MLP neurons of a small language model. Each row is named by its layer, matrix (up: input weights) and neuron, and shows model dimensions 32-223. Each number is 500 + 50 x the weight over its row's rms, rounded and kept within 0 to 999. Numbers have three digits each.
After each neuron's rows, "fires in" lists the words (lower case) most often at its 100 highest values on Wikipedia text that the model never trained on.

L2.up151:456444482453440489488623568483517627565458625482459437533440531567586518590524547494544557594482467520529500537451499479461490488531479476471528470481609504516523479548559445474490442461491559416505465473524478641554454534482531559559489445533521520483438330466496481472507565475580461530485505525510509449442470545607538449576459404468515393497498499475502543469490486537442543436546387481524441470513434473485532544488528524473495566539542497537522510443446379458498453525464447540398433510520477496480476506483472479514477481530488423526416631502445571509535513616445482548
fires in: "career", "high", "authority", "camera", "built", "complex"

L4.up1801:482426527515592501462533486399488548502580579523398497506522545537531573532612507488587542475482594450435484561546494505555456526525484492459496544423463573503460543529447383526498419492438555543450533442540484562479510550556518522563519518393514490457488497437573432535555554525617423501379492548521630488430463477511464591537581469554544460540498401512514542486430486453526493528421507546414471555509495443473587520512483450520450498393507492566458486562505454508547521543497522593455484461535496496493585350479553502539496509447581518518528592458537471414545520469557512456
fires in: "other", "in", "to", "of", "multiple", "managerial"

L2.up1334:475543481538462529509474466576427422494520571543499427431440485488513482466432400457452465491477580544472507574579520452449497415541524555508524397534506553499528495507521451443616529574487452453516562482490476538515577453507454467548514525553432414528465527497440544453556488574533510536593501590501508507509472443426546523507428542495457506462362443474549582497501413584597491523539505523447457542448486517470460384487442505471458507578433472443521509486478564534425522408553472575445451512554531494487543426517533589625491465488495537470481522573562560507529442499442517391
fires in: "back", "they", "returned", "return", "originally"

L2.up1430:445491510590401404493506486542490568426497522558493559504389525477545417591612541580511478545356488514551433487534478558499498412451492481435497515565466545514467489473516570513519542491487423572552472392508511537439470464453479449488480499491531505553519554492551438551508500519540590500496592510509628535486479503482484575490471477520465492639484497536472469493473451478496476450530376486493432552622521476513487412540440484527516454431470489540492423580370522376498493424525441556459540491531490473547502604469398494512551493418494511430521484394480517569444529527519494543
fires in: "and", "or", "of", "website", "synonyms"

L2.up1665:453463491445459486513515521499591508524529533522552491525390438488551407594625486459521493484557513502483449488494447484481523641504429492419473491439522488402498590546518594505513409493537594531481500520529495456507488487424520611534421611540439549474517472483481562454498596525525538459522430485563486517463574486450455497524553588545418518513529482558613400542492521523515496537583412518490550516512471480485350507493439477495485514603485431507522536524497485386488449597490446541495341471570509604518443608508544437528446512488584563505613447530425494553540445505462538512
fires in: "such", "government", "served", "system", "based"

L2.up1593:665493467516568491469539551507490549530538464468479514442492441462435603474432543505488531394525563575533555575468610520569474537473540486445518536460541358458481428406466458443425533404437549556499504517487443461516490584490530484548550611574498567507601505565539498531488543572520439524430507505541598365506491537510557549570547446511508493465472434499484523471488539420500493533460584533505526488405542478488466473557502446449444487476516452524475496436495503441500540486476477491478540477484437474447474550595446532528585418488445531553510514534423533487412510457424472541
fires in: "state", "announced", "history", "kingdom", "states", "total"

L2.up909:476476515502468503478520445498545494520586505579413564563498519480482480501499536525471566553482445456450445475524521525468463456498511456528486523458558457510501433484501528634595455512557481539514509442533513553561575437486464497556548503557494546605576471578553489344449426411451457446509498477499488500503406498533509491538414565535464500564420471499442460531511429384551488479384493483504514492516600508473471488478632602539502542513448450551438574522450534536477539572447602517496481514460416516524475509510515526489537524582455482475502496544522479517489538523468484483
fires in: "it", "in", "title", "games", "song"

L4.up196:440567543516634476582559533542591480550453485550502549487475538451441459525479459478414599476415569500504457603531512552359507537509599448528436433491538469457515539482558520477524492444431398498463394503520505514464510514561519437489458489569548596497472421479544571477481570538534437517435463541588532528495390520524417415576521475521554494501462466494478496473525482541484536530613447524537483514548465460548518472571511489531472498500530500463575435444445420454548429573466479465490471474482510494496491498470453451509537547501465517519487489461518646518438531489438533529
fires in: "the", "in", "s", "a", "to", "home"

L2.up1623:539488540447478497544442520529520399423405520468510504490550566604549512577523559461523525479482526434509445476533463502493519566456572470539493430518517551460473533502502500545483509529425533519421479443478554430574422505478501490494491510566488496524519531493493495436460416540611554590551508534538487491515575463490604452569500503561522506582462514529554491571569567489554551524500504438518520395508416506515578443467517530487489465484569517525509456536459460411512556476493467574440459513500466480538454392592424603523547430508517423520469483535524494545452566524454381524
fires in: "time", "after", "former", "following", "round", "power"

L2.up1131:514491444595476452487552504441528478512486407483420497502531588490448440420590482458474528473552482443528503463449395623533561491536476452509566546537456547453460486507472531484563489555565554564534506416524491415495468446474510469551513489523507454570496495538531391510502459422509541554427444531445540431556533436479505541528483447426486470544554426514462458441507502623486422494469440575552528465494542537523551493493494514519552544453542468451500506505539490545519517520509508398521454529507503455525452579479448595471547466625398485354516379419451579496548478562603430494
fires in: "league", "world", "s", "college", "established", "china"

L2.up866:507498547485464441548547433495567482511412432540459443469563451471579463569428625570530541469514392550527467548442460486451444483542514586495421447493554453509533489405541492501505527560475543528548549528493450486539537511362580446405492483532522530539431507508580463535529545501459570547484497422545468503489553412533459512503486533507448521459443546455526480567570487509630416524525386432503487514509607496535475420616475470530432514502599519479428557428603480529495527430535455492537562472417439558441463506490508576477564445565524537489530446503453508470543506540471413572
fires in: "player", "town", "women", "charles", "announced", "football"

L2.up840:518531543453514557449538484495415559591491491482594352480604566468442498556490505516467592494608373539479433417516524545502514421511496477521618511499536511468485579487454433507607489490439541515484544483392567566501459528474539515522521511582400468531506489512399490523495546425470502327441589563610482420512443568602461426513484586474569462500507539483454493412566498511558378484520492449527602388477535523522447562441506546501496545485480553470427526474490504540501462483506429532530483444448595593440584564491559511485453466473450536562557571529509520481475478444517492451
fires in: "season", "house", "ft", "team", "view", "central"

L2.up320:266528513465410550449502460459545488383554545419510476516509531422487408515577439515495489494528473445491543506510463535540630481546520462527593476502535503621474589475491445532518510541518472453467426526510487507437501538586441476552526591504543541501445482557521549555549565567431526456497527496505572541603478504483542521457483433472511545527525516503509487582521564491406403483512531463460528486463498467486502514438469479537494453518452510502567473478476594462517433572528549529524497424548524493384469525576458546554560427649488546515461581535509474430438412497456535519
fires in: "located", "january", "during", "known", "day"

L2.up1693:525470554442519500389479448476471462553565474505482385492511627577502471479535454463545405514427516494545481515519511511467487470491435427427474428556558439468421519461574506563438439524487490444471566492468521533452483354523540474498547479462509514503582398495492427498479556447508529509477506431530371533540476518548531594487503561446497501509494528540523467512425496565449496553518470433580505527412482536419448492540514514527532509514577580479483518505515453390525539515489568528480472402438513433462569553424539489402378548572497476581500555565530454576538458446540452576
fires in: "these", "used", "same", "following", "career", "described"

L2.up114:567564543440453570530549392537512495559493488507377479533527585444513561455581506562450499509557499583465540490481558440498429493510502448468420577452543474512468562480481602565524494443473463529429515413467439475495478524460588499412485536456437488563491562420468454461446538494531431444505607460540495535505513532528425499426546470516568484491429441515527516444498507541505502491440521422536484516519472490493533414534392589563518486516480432546559593450523516520554435486557575478500486468521520574410524548644431441522445481465525580462481557493492442471524532438536482475
fires in: "6", "4", "5", "7", "9", "2"

L5.up1317:487534518537561548569470493512577375481499578402440430511560490463426449477466463522428574501465480473532442467512505580466545543491539444480477435534588502578481572448610416426547453512481471502374487483545365478445504523551532591417557573380495573670586495430511450490486414548476474476509491506488393493459512488567449476522576441564474461414522411583569463430463443521496519448450488465529451517484433463490441505550600559504482536418517492536460485539535472458472550531535510523554497519444463559536576491485524476498515410491452452514488527550479391533503471492601499451
fires in: "following", "to", "as", "during", "after", "while"

L2.up472:513527573576440443620501452457485502531470483535463553529580491571380432497455565494524415434536625464420524630556530512581443511442527520586483411449553514466528451476453528470438535471479505499475511505518467450503546497492525485479530494513504526559574576540499472493617532553537484447481582542511480542481473484521518400581516526403587491494486498539516457496476584505442463511526493462470542485417424432548472460505632439526468502518394587457521527482491523502435434568526429472557529568485453435475456508479416575470530520488437405503467518500591455550453491498580491536
fires in: "life", "history", "points", "appointed", "caused"

L4.up1918:446446471531511444557489459539447510480518538467570510566501460513486500492500352519533450501433531494378590505463350465475425486445497534561445517525553491508479425581498561425526495492500557547422440517540417466523461509524478566388521424443559523486551457470480436528634473526625477463500483497458485450488561455607453478480513451589512555540531526416502468476506465539476476514525435453549512443466532526627484579430575518584453451478556528535545429450524514450425505473493514592515491546406584492575560509562525456495541486535599468492600462393555562516505445539585470509
fires in: "to", "of", "contained", "that", "felt", "drinfeld"

L2.up536:438438452541489490424584543461512483477514473518517461502509448435446440445505385506521413523559525501523507516476596476484591461529465409424526472488515576490412543434549509537548487455567435531479563502421507468529435497617457497478539441473592463372473398512564552472535460479513516349493494570525598561438495529504538481476459453506462510467475575545479516541458465547516444602464551630519504479478588451506631472461447516513526490489553545488565565494563524543552536485375427467525500519512562552529498584459510501536464550448444505497486492535461525525456492468458444457
fires in: "established", "due", "s", "singer", "known", "song"

L2.up1474:519554452431466568521525394440542451601558475573570509534501546494426538566504606518494539531595469567473483524533446571579445409510557481442444493423505533407508394480474484523448456560424450437556535553499417451466448572515572525504567536494525467542457471512513470441501452540664509458497531467531465433540505483525554447581576464564547534516576468475478478477515475410482504495425407444494443574455451488525484474503538507449540573490520595474554454482495502510448492483422521520557446501516483484514538479419472592519494475485524522457505545521506437588473514488530517510
fires in: "state", "president", "life", "4", "district", "s"

L4.up1704:518479398504490421529492490445467535542509558484424494473429516544633567495523435532509584413503550545526445411499505414554527575556519489532458509538530502430424455587556473572526466494485479532379468461475415503480460522489546553533459477474519387518463536488590507476500489414473483519495506470525472516414524467531460522582520387506486455516540467521509484564505455510446558594562609492462488427505475489528524519483416465484622516460467502439392429497415562576549496458481499608555532526507467501516487490470503481488481436586521491531517461443432477484521537459544500453
fires in: "history", "institute", "league", "career", "of", "africa"

L2.up975:485541419527502489525458488458460488534488492499479549467541541428572500498430395477479499516481516471425429552394576529524527486385520433464467521489503481491473485550511504495437567503483502525443487484465492607529593578472456544460529521463529495597588377525422528554482578542417437538506554461555470487507437500522475520531547497451515484539485536435500504446481504450516608563501588562484554537586407563486496476474474498477488481377503477548594547514563461388498428441488441519498532440568592406603455533554429546410463500449436462485501554452516513586538485525503450543
fires in: "against", "million", "governor", "born", "life", "died"

L4.up1550:511464481522445526528494552472495568491497501415432500515567546376489440503538500465515430510482527460600538510544414459532470478488631509506405486552500508580426433451527522435498511533416501459525561472634443559489449474604449453505515539496504471424501545434456499475437535458513427578485558574472460450547522499535491559578464541506457530462548542454502552424452534516515466469533452480390529399566565481462467445450461463438439503499521483520449528537567571589479559510497462475563470488539491574552449526555535426457550564564632425536510459468548484468434489560614419521
fires in: "to", "during", "due", "of", "instead"

L4.up461:442445533425507516525596456462512530494574532471487470443461505430545494496480407498537459524419489443525493462535506519472551486535578442535507558471432498573494506545484537684586596557400513460466566466468533597480474570435579579512429628485513585627476417513530483534477454417493487536436430494484469462519505420484526498550498459461506497447579487483534455511533529496540496559562495478500531516460441492486475569514493463542483437428551544452548549571462475539578531514484476429518441545455472435548476522640386458522483470543560426489425477502494486556490381396485599436
fires in: "of", "to", "behind", "husband", "purchased", "selected"

L2.up1541:502464518587488468473557552499531475560428422484530464496508481494473537599470499457534464437535417547421442502511639530418543553482584497494523478531517431500465538353377427612518455501538549497549473530507483541536498428500476535525489577481454466441541562535494594480604612478559536532508493587482500464584489515548439529531396516479447491479467436574411533426540480533490559483497591441458482469411494554493559479524398463555468557515499530493432468430502444511492451441458503529515527476476466513524479554485520532439509412543532475574619457518493501552384553508471447491
fires in: "wife", "township", "named", "historic", "historical"

L4.up737:534561589425496494509525483547469542491596529516426475434468533562433466469540419486554438475470469571479387493531457424491497488519489430477473503482471492536471448472465555553472441457471482515595498378460443490534545581530538450578428401422465480428522616552445517548650382522637622528469462554402460594455506453525446484580426523551425434557475490550550515491499450427412561477520464522494462580479430524563528524518380477453564475454507560451565419469541407490513511515509504550388539604507537451579474441462498507502447476555532493550506443518471505445514509510490445461
fires in: "of", "are", "were"

L2.up101:405534528514505570489604514399564471504531518509462481384577503480505557440533466573504557475453538423341555557428400433507496481580513405527544526406486475418499491437475475427504509490520522579424526529521548472605620498495544534445538462485480507464522499545464508598453595501555439462579442572551478488540418444468438504502433525448488543533490481500535430472475542516482590601516487569461533460432537464505443479487593455474487446414584526505484502603518475553497439503482514417477512568534438542550544511526522479541538569504490501391503606537547468546514449488474488507
fires in: "won", "life", "million", "member", "programs", "episode"

L2.up819:572555602460441451487512474492536465449362447573426485516358454432425531551502586547498493415478545480526480506587424508518494517540520480387462571586466540519435493502482607530461411401512569523405536457548529536473485459583430594532510478565526504489474587485517484485482500514513502615548574441573562544515557458491499518556459529588569517384373630446551568549509487495427528527405510501554577473500464464547463412572454445509495471476504569501469463493475453521564527459587512445526558482519520513549505481422524494473464442452431489469541504522532487582425415567546401607
fires in: "total", "release", "s", "united", "played"

L2.up176:474501510571454493525473456567432519475491464578418584552438567510485588452556458402479535574514465522466537416457451548506457489536477509532477421481584506578410594440540459480497482510542496473588415501500497532491489525539489437573487480387522521389512590509460507456478469469537474441538455438477461544541523568473467497449519567559505518545467470553415430475483472568505496456423435422521424448533575502532463540411506499443498501520513431459447434483469420584482518502476450487485499480492457496511522510462468589581483505559511472468480512400525522494530629556460408456
fires in: "game", "league", "northern", "western", "entered"

L2.up1173:478493535357544482406522487465564471500506436526556511469587515498486485527580457468465529483539506506488539536580535477488404402529527566451568453493523543484427483464516488450483513587572451575540537570500341494494492534451550503505488557420538534527570557513450408494520523496471544455595427524575458462499509401461561482526469501539518480496413447522533473461537497501569413519514408454500518429526606522444556485439583567513478528479476490394509440530459510450557511491451432552518541572555494486493529487505563479441538437594466596554473569541551488485427505509510507405
fires in: "season", "country", "team", "teams", "like"

L2.up1662:494536466490559480484485477571531529446505456550446507464485521525495515542557651503509449554554507568548432414519474380522474573559446445450551513492463431572424487476553533511585483441483567474585509549389533472491591519523515490473460451561488455423513535513454590479509498514581531566611490466620437450518518472504488421512565483456519378628427458467508474434466464455554451514529451482465535493605492586485495491587540575531482455470558343558483492485479541475490495531477480412482440495585559499478506551490523533465388502578589487468528559562491489432476509508494514506
fires in: "house", "english", "students", "george", "game", "studies"

L2.up1189:522420572579533438523532511560506502517538584411525563499486568525565466524487442462379573405506547413538413372525493456579472556601505536473424590490528497506446556512464573441433593564479502589549488509548467512512498443508434357488511534491483496451499450453474541445436434474562457616572522480516487467411554526501506526482417448519466542554419384556481537522464574599471649501563562517521519472493550471552494530450590506489517507518538429535421532500545500570471549489505450485558477396549513423461485532488484480482504449534481522499466479607546402526501402480543446457
fires in: "after", "album", "release", "recorded", "record"

L2.up1003:515516479671467454503529517579491540493385499501511461544529429524509406523442502479471398512548539513493512491495542514475550532524422578541518509531428597465521490462488484558471523492527519527466540553391506437529488504568538500540516538542539506477497506545550585510478493430567464478519428419519514461434435447519527434548444522472568546567492457465496465582511496487533449475508504549557555461533534581557444527504575445523522446453486562510408437535464621423437556505407497481411594473462494529497567479431403474563478444480529543511557516547520511485471612477543452522
fires in: "years", "house", "age"

L2.up41:552469498454535598522422578529522376521443535449471503534520520433564494515457440473484468531425491533472513498540499452570547474584465450481476527442552479547674524469474546535457486554426545592446476545637519509509475527486428500573501521434470570524444507481548539496483430460552471414451428489570458477525447478425446408581503473425558543515433456528559459472506430470550480625550565493533497463477384555436472507430528561557479401443455557445542542486494515442490383455518468609515447449426595496551499579544479515501469435494505510553430452488497507570460515539509448519
fires in: "s", "states", "college", "born", "ft", "medal"

L2.up744:447540540608473509483553475489563537546471508475578575532354505524437598541551453465499494491518499538489537446458512540406469509485552463450506451485551522537478361369498536533452584509392515431529520430487463473548518455489585442446442472493636503507496517460461501471457484494550536434500586591484446518484379560529426577540551456523522480487459480576494474475524448489498486482553490442468478408524380508526530441455519581509535448441495444390465425463486550435497477482467404452481517495520561508522455519477545489558548456547546553532468571565656507465506554391542517483
fires in: "december", "after", "had"

L4.up1818:576486395473444557532429483530470507560610402524384469411438537500470509435462528511453501452433574588588454557481506471457485513514458465422553527447481522468468524467479523600537508470596552481468510478494557504510517550490560541471440544569431610435468515493545502533547441502542515498510419456463452545452504527453491466474597565463427493493433565651549494502416482555463515508534480443535518581443499528496441547509512524445485512494483459509533562582437543540532504471501564507434452563518518541514518472555501424437503450492473493458470552471427562434510438588549452423
fires in: "with", "of", "once", "votes", "majority"

L2.up734:569532499429532494575475557474575440541464470447517557539551451483472438557498543495508451533455439511486452491469457426512418481559620408433487477483545516491591463464531473585530482538372466527526569437539417541470459551556536473547471509542468527438571462570479418381533490549604575509461498490590547520489476499499512515434524516520493397459559464521496476581509565519439521473389531564496455507452543450480555424446462527468442496432557486525511642537465481579491474466504551547514491539484439540566546485485472457402531469429531519464492504591533474611489486468491500447
fires in: "they", "in", "during"

L2.up1796:382537475543511440511450559498559524494536574493479528442570484477447443519525546540527477457474551525464494461517520450449443470508480433470592467527521442500436504467577497506464560454571526455493530500623468542452568514522549525472488558478515530464487495586485449573453520458548416468571442555630496403621468435540471574417568520493565491406554401482482514514547381542506465475528512420601508485526498501443506518492495556432489500566586547593409530543571476546442520441495558438490433481394437489527547561535503531521540475571552457372514427580447540486521541454542516501
fires in: "father", "system", "central", "center"

L2.up557:519484515530430567432451544397541485423446471516467486484466562586492500576502490537429546515499554557538502478462560487454474512524581553439478479546557461474532470438472458465484561509569490523445551573476469486549505392462552481410500449486443476453540525532455509545495427515393521540535530555476441516546561502426382442465615424554530504474394547561548627480433462538485518595518513486405537464507522594501457558458421552525456588475472441571504562493543589419547437463416425537516492494499514553481517458498503501468434548459504528511489455451456527495496632434628498575
fires in: "until", "served", "won", "announced", "after", "march"

L2.up210:498491509533495652470545483445577520561539486565469511559492501570555557440491444514575551552536563366489538473464487497501504491550572497506473391466596550568510502454497523588521472519526534537567478484464550478460545523443475472559523424571517408525479469489562532465445538440505523505555570482567475455475520505572476407510438513566535459507467508471514480433459472522485563522464477501463532462464425547443509509463418474542561463546520439476525544556524506365540460515499494483519551463512556509509501464536474524508634533445413490434495461359408582483497588587473510430
fires in: "school", "single", "club", "schools", "titled", "british"

L4.up389:496531486507547547498476436487492570573493467511397638432497510437554436535479437510576539492493406487540484513506455489474516453482650527516528516540462465467488500468545572465493467507481486551493472443464551585654560443502575484452557436518421601575518435580499529456513492550542385486438425521428495505461450342533544525576542487572485471442503371517494551471506527482481501498544438456589483504451495488526493518464422450468472369412471559511537543588513503534476589462530491453458438536473509501538444483484427593512554538409525551523525533506537483436510461523522561519
fires in: "of", "however", "operation", "who", "influence"

L2.up8:537503611519566484562484348533519562540609509450410493403477526528515485654517441456517554470596529394537491485510532484472564496511428448467458475390592492443540405527541508493534562478542523449405515555513484474538508386416397605487478471538613494513507414511573528519590556503471475473569478449540528552461507436534430346513453453436492512496595445423506474514476542511505481495444485537464518470445501522525455516524575573591478528531440505498556463422458549528523488526583516481526596514542530474561462500494505535444592539527460507529450461485491531565450492516541492487
fires in: "player", "history", "center", "technology", "central", "centre"

L4.up1636:493487509477474439562510535594462515456485432437439393565495424518437555666440425499501398432547492490474426442473506542566546438507501501410489483447507504447496470464532516445509534527489595433532468509456496486554476492528526502443527534403526498533530530496517478435577468646532608475501496502492451525616426525477471454515453473498523440504530534440527510553489602442492495546474474579506412479475408412596495585550468541476497508419457517433509558447466383478505554530482488543519524550594448555533497506509575575491510534506502546436453563492576527509514507567494487527
fires in: "who", "which", "had", "have", "has"

L2.up1154:503414510524475566529466491508513606509557491459565501508463464546486615467390475583455509507468536450395576556539542412571545505611544529520471492500561449530424489452509494527477510456523481554580464590502473534449558419501508523553480592603494509527454522497536484606479548482501482411556479476530533608445510401487495472576522524427541525581487415466620548546519584547489415471524584407572467507488404513515564477518526431555477609480503516381569441502517507522458460518548487516442525480553461540484485500591468571490455548529464518431499440507485491520514576508538460486
fires in: "history", "located", "louis", "candidates", "caused", "street"

L2.up368:504419496510443499497633455450532462426438436448514457526455524542603508560527489419531515584437467553502498470473555511520557539428477483545491382475502504551456552593456526582509620532492444538515505481432570488437518570530497545520481518465399523458397499492549550545526549559537464510549456441435491534586509428474476592484558454494496523469417480550528534554498531491523462594574485471492461494500565545614475505547455406486495498592554607464445510514462483459452490456443576500525466519539405612407629428504565480491515541413393519516517508544504504525560487487546462533
fires in: "football", "player", "footballer", "matches", "turnout", "career"

L2.up1607:501480529429528519518480525556508472461448589520527419512524520549559610490441518485474534607533517504485479383557454539522485474454480528413388563405503478555485484548479586531484529531491424505509533479504446460500475441474498554609439451487543453526436577502489545444495480506460457573561471424540464525496579549440497434498534596484472439534401525432484485503579508537491549510571546401500443500469522514491458472508524602560510506539435472656549463504396526630505493470477438592489428559508477545555574427512410531570448459445614581429515493442475532627519524491443527511
fires in: "born", "medal", "career", "conference", "professional"

L4.up1141:579442509566604481401500452475495510518545577463457434431422551438494424459497490424416537568477535448487443535444515467499477518516534405614561554532516473546456455397570493531486433471465510489587511591568496507507526446501571419449558489428538524555559445539444499486509540545497557402553461509507513573405428520502474484499484520529440472503558643485483414398522436392434515418463534500555516528521539461570431464484498399580441476470467540429567558528523426442563403586478524502554572508508474505503524583426466492515522549527423467491517468585458505495493553559505520553
fires in: "open", "came", "time", "opening"

L2.up360:518486480498481454468430538503609533495515497478503455443579467475509506431492446480551597486444537537455459381544389500497479468438467481485478467485519550448471523497473435494547429497406475540473544489508430563521448499359476545558505568457518537493479481459557502454497582448520509508583526502485490471506490484576458506576557529470502485418457591521462508544486434503564476494494443554596506438540517537547466490419560510549551465505551410500523535379509546558394410555491434540572519449483517462432574478549511571448481528471464521510571417537510514520490510515398529547
fires in: "group", "known", "following", "career", "born", "announced"

L5.up1175:467463462489541530456499518559468469525600468533578489575383464443589549550408445432457486467515495528538482548582563478513478613463559481454464497551421511481512503513515498527445375507506576417522454505537462598450438522512454522562524496482573452572548496412477488507512468552445480444490554549540489485496502414604429524481526538544437617609552555421518512398503565539502559573518539547636405509562495420545508516413537582517472469493566590467529452464489530459518569506489542447519528457529456368542574598502422520390506444449489481499522550486453538488339487459463585478
fires in: "that", "gave"

L2.up319:509527471480486485560542469493503521516603516468372540526485517420599419474404444601519526541540530508388504439425451498466536485406526484416533422396502435555515492529552507479535514475494487534548594508552447536488493552492470579466421500426547488493586503561538436542491517448612521524489580534514555494615436626597498491566430507487537456438482508477471461576542494439455534490460390434467546525393555546502506472439482538532555536530538480535494419593475561553589432490477475457537407543523466465462503593481504464577497414537486486565474501486547511459500562511412501538
fires in: "records", "germany", "army", "designated", "country", "n"

L2.up1468:482580521421515478497465551553544482357506464443436486442505498534573534513547455592543493420513531478482442510491414500603460484517529410524424513475505522456484569505587453532508514531471560524539490514462550497388465494524535485414402490518518471525588471544514429421464558585439497593452488558390549537505446522492549465488497497492493410543422463484509386552482484406485572508542518501439533524522513463554535478476493564595500499525454538509564593540516475437541444480540463539573451532525602496532526499427327497514557491562528578578506528503498521411608385536476364577
fires in: "party", "railway", "player", "power", "league", "concept"

L2.up1446:520338425475487475489557521540552532559494363498401510525438359553509511519520554446554518473527489478486581551577540482476447542548526460418528556505418406415541482474492496561411491482489532404411474519482504495415492572469488507485429481520414460529476440411531453540495438431477462466460527578514448531453546503405462514350511549501451435564401468469518669656502501520512574532525556615473600486538569453466487453516610531440474509531514525577556576439543455540521533517479450462433444538530537490467546562460471398519492450487568528516562556485443509565492545452476558496
fires in: "s", "served", "name", "called", "based"

L4.up1892:521607568494485451547513496508474564453497519473382602513478509445512472582461452541503542478573481451502430495577444582531456400555453450459513546497526540439431550451438551503450484487521413487452444568413483483479484456479452434487547541465553558560467570535457510488544446557516554477517517496492490527514475494509538522526538401551540474504601526531540612601464527404491531485389532547569552490494563564499430502538466523523459532420469530612595500600550448596492529584487444476589442554467387502326493447601472482484492492467536409438579505634505614440490394489459464451
fires in: "of", "theater", "theatre", "most", "what"

L4.up1294:378524452437448536576446520504571534478405465445453543473494521578484462531496371504582530566475551549444491468584516541471500444504521510465509457521473440497444482437561519535419497534477493527519497605483482534435515538573473487488546460459458541490586507450388474484442549641473530561487579547543542556509433554476488534546507527563368600472494557524489466476504552498499514555512487503446457533457446491592552457436497444446460559519447540484514466477476468633450514447450512515558526577458599535508545539517432569568524551481555455539492467491513480431444493482563469542
fires in: "by", "released", "originally", "on", "label", "release"

L2.up82:536434490507417452619470460462544538572537357500503487612564459480457505544527521425464463590541580523536496509588490526505629483493511557459640481410360472440492416516515536531502525512591465486443489527541489593509515564539521528531491522462473427525584492452548536474505440536414416410489478452563495496569424479510425390550483500521431431580446524526422407463522517471556474583516464499436502557489504549557387509457541519511504452503504530415448575483437465464392581505520441501524551561467526493463487499518447516520561373494453527447542581503590562515505550507414508363
fires in: "also", "order", "would", "have", "served", "has"

L2.up279:561468456405414514544551435519498452534431498445541507437559470479543439596526454572513546629491595540542497470498554472500490525586473476528540550495551544485546472523539492431470571483474538480490525559589432447490515536547632557565561474523581546582516499456513586431542506490520468525454456495485497346494436484392525539542483521473595560512568465612540470508522507548568465421543464449538442515480506468518461568556473492547427465421485495430587520486465578459510486556504433480538506464482499393487422506458427444493494474502448506565538485387496502556433550560508545547
fires in: "college", "professional", "association", "species", "associated", "personal"

L2.up1511:515485483487520452457603515487557478483484492464535457509453539476489528502433491421469517593576453558490535536455444492485533501525553527533511570410596483490502549547613487490487529411483419486501467442534458486447445525517502414447456533434516560464469442501613486487585482442533555454558571513392501447514498519508454400517510536477567524459513501487470477486389417510534542545457415488550478497363483465542521473498512439474499544542502461615544551536465489531550497464453400472553429446462678464550525544520490477460452541586594542543496508437442451582487548501472519478
fires in: "life", "republican", "since", "california", "approximately", "publishing"

L4.up725:503514485480375519484530453530573578506505447549472393492433481400534451511476533520504497518527483551507523551533578513411465561517490473508550498423449528445511512546401405457518485487509523514437541577538541545472542515445477467565499496500581545579534539556491399458580564415426502473487594508509472487578442459449493546540519395479509478539492470499548554524547427606443559531396554573466558452421632475480489493409425477514443514499547420566464470480458485487454560516491607453431470587569459539497530451486536509457479528558559415454509502487471570480493607462448496543
fires in: "of", "theater", "wife"

L2.up569:522405533436497578530552516478496484424401489523491526459494397573541485560469443484492495526576493465549565525533505508434492401558528549465431475544566523387542503516474560467542424497470493462536529554483460474521477524556453501493472509471508539595490532440562516509551489517537468454591491463562477504521513530438391485485464593532553428430499499518405464498481434537564482550531518568508530453429488411554490472508481535580556502538473565537493572432486442524539459468500428450537484564426488459468582491484467484467452400455508570543524476493521562534475500488449498497
fires in: "club", "women", "football", "market", "hall"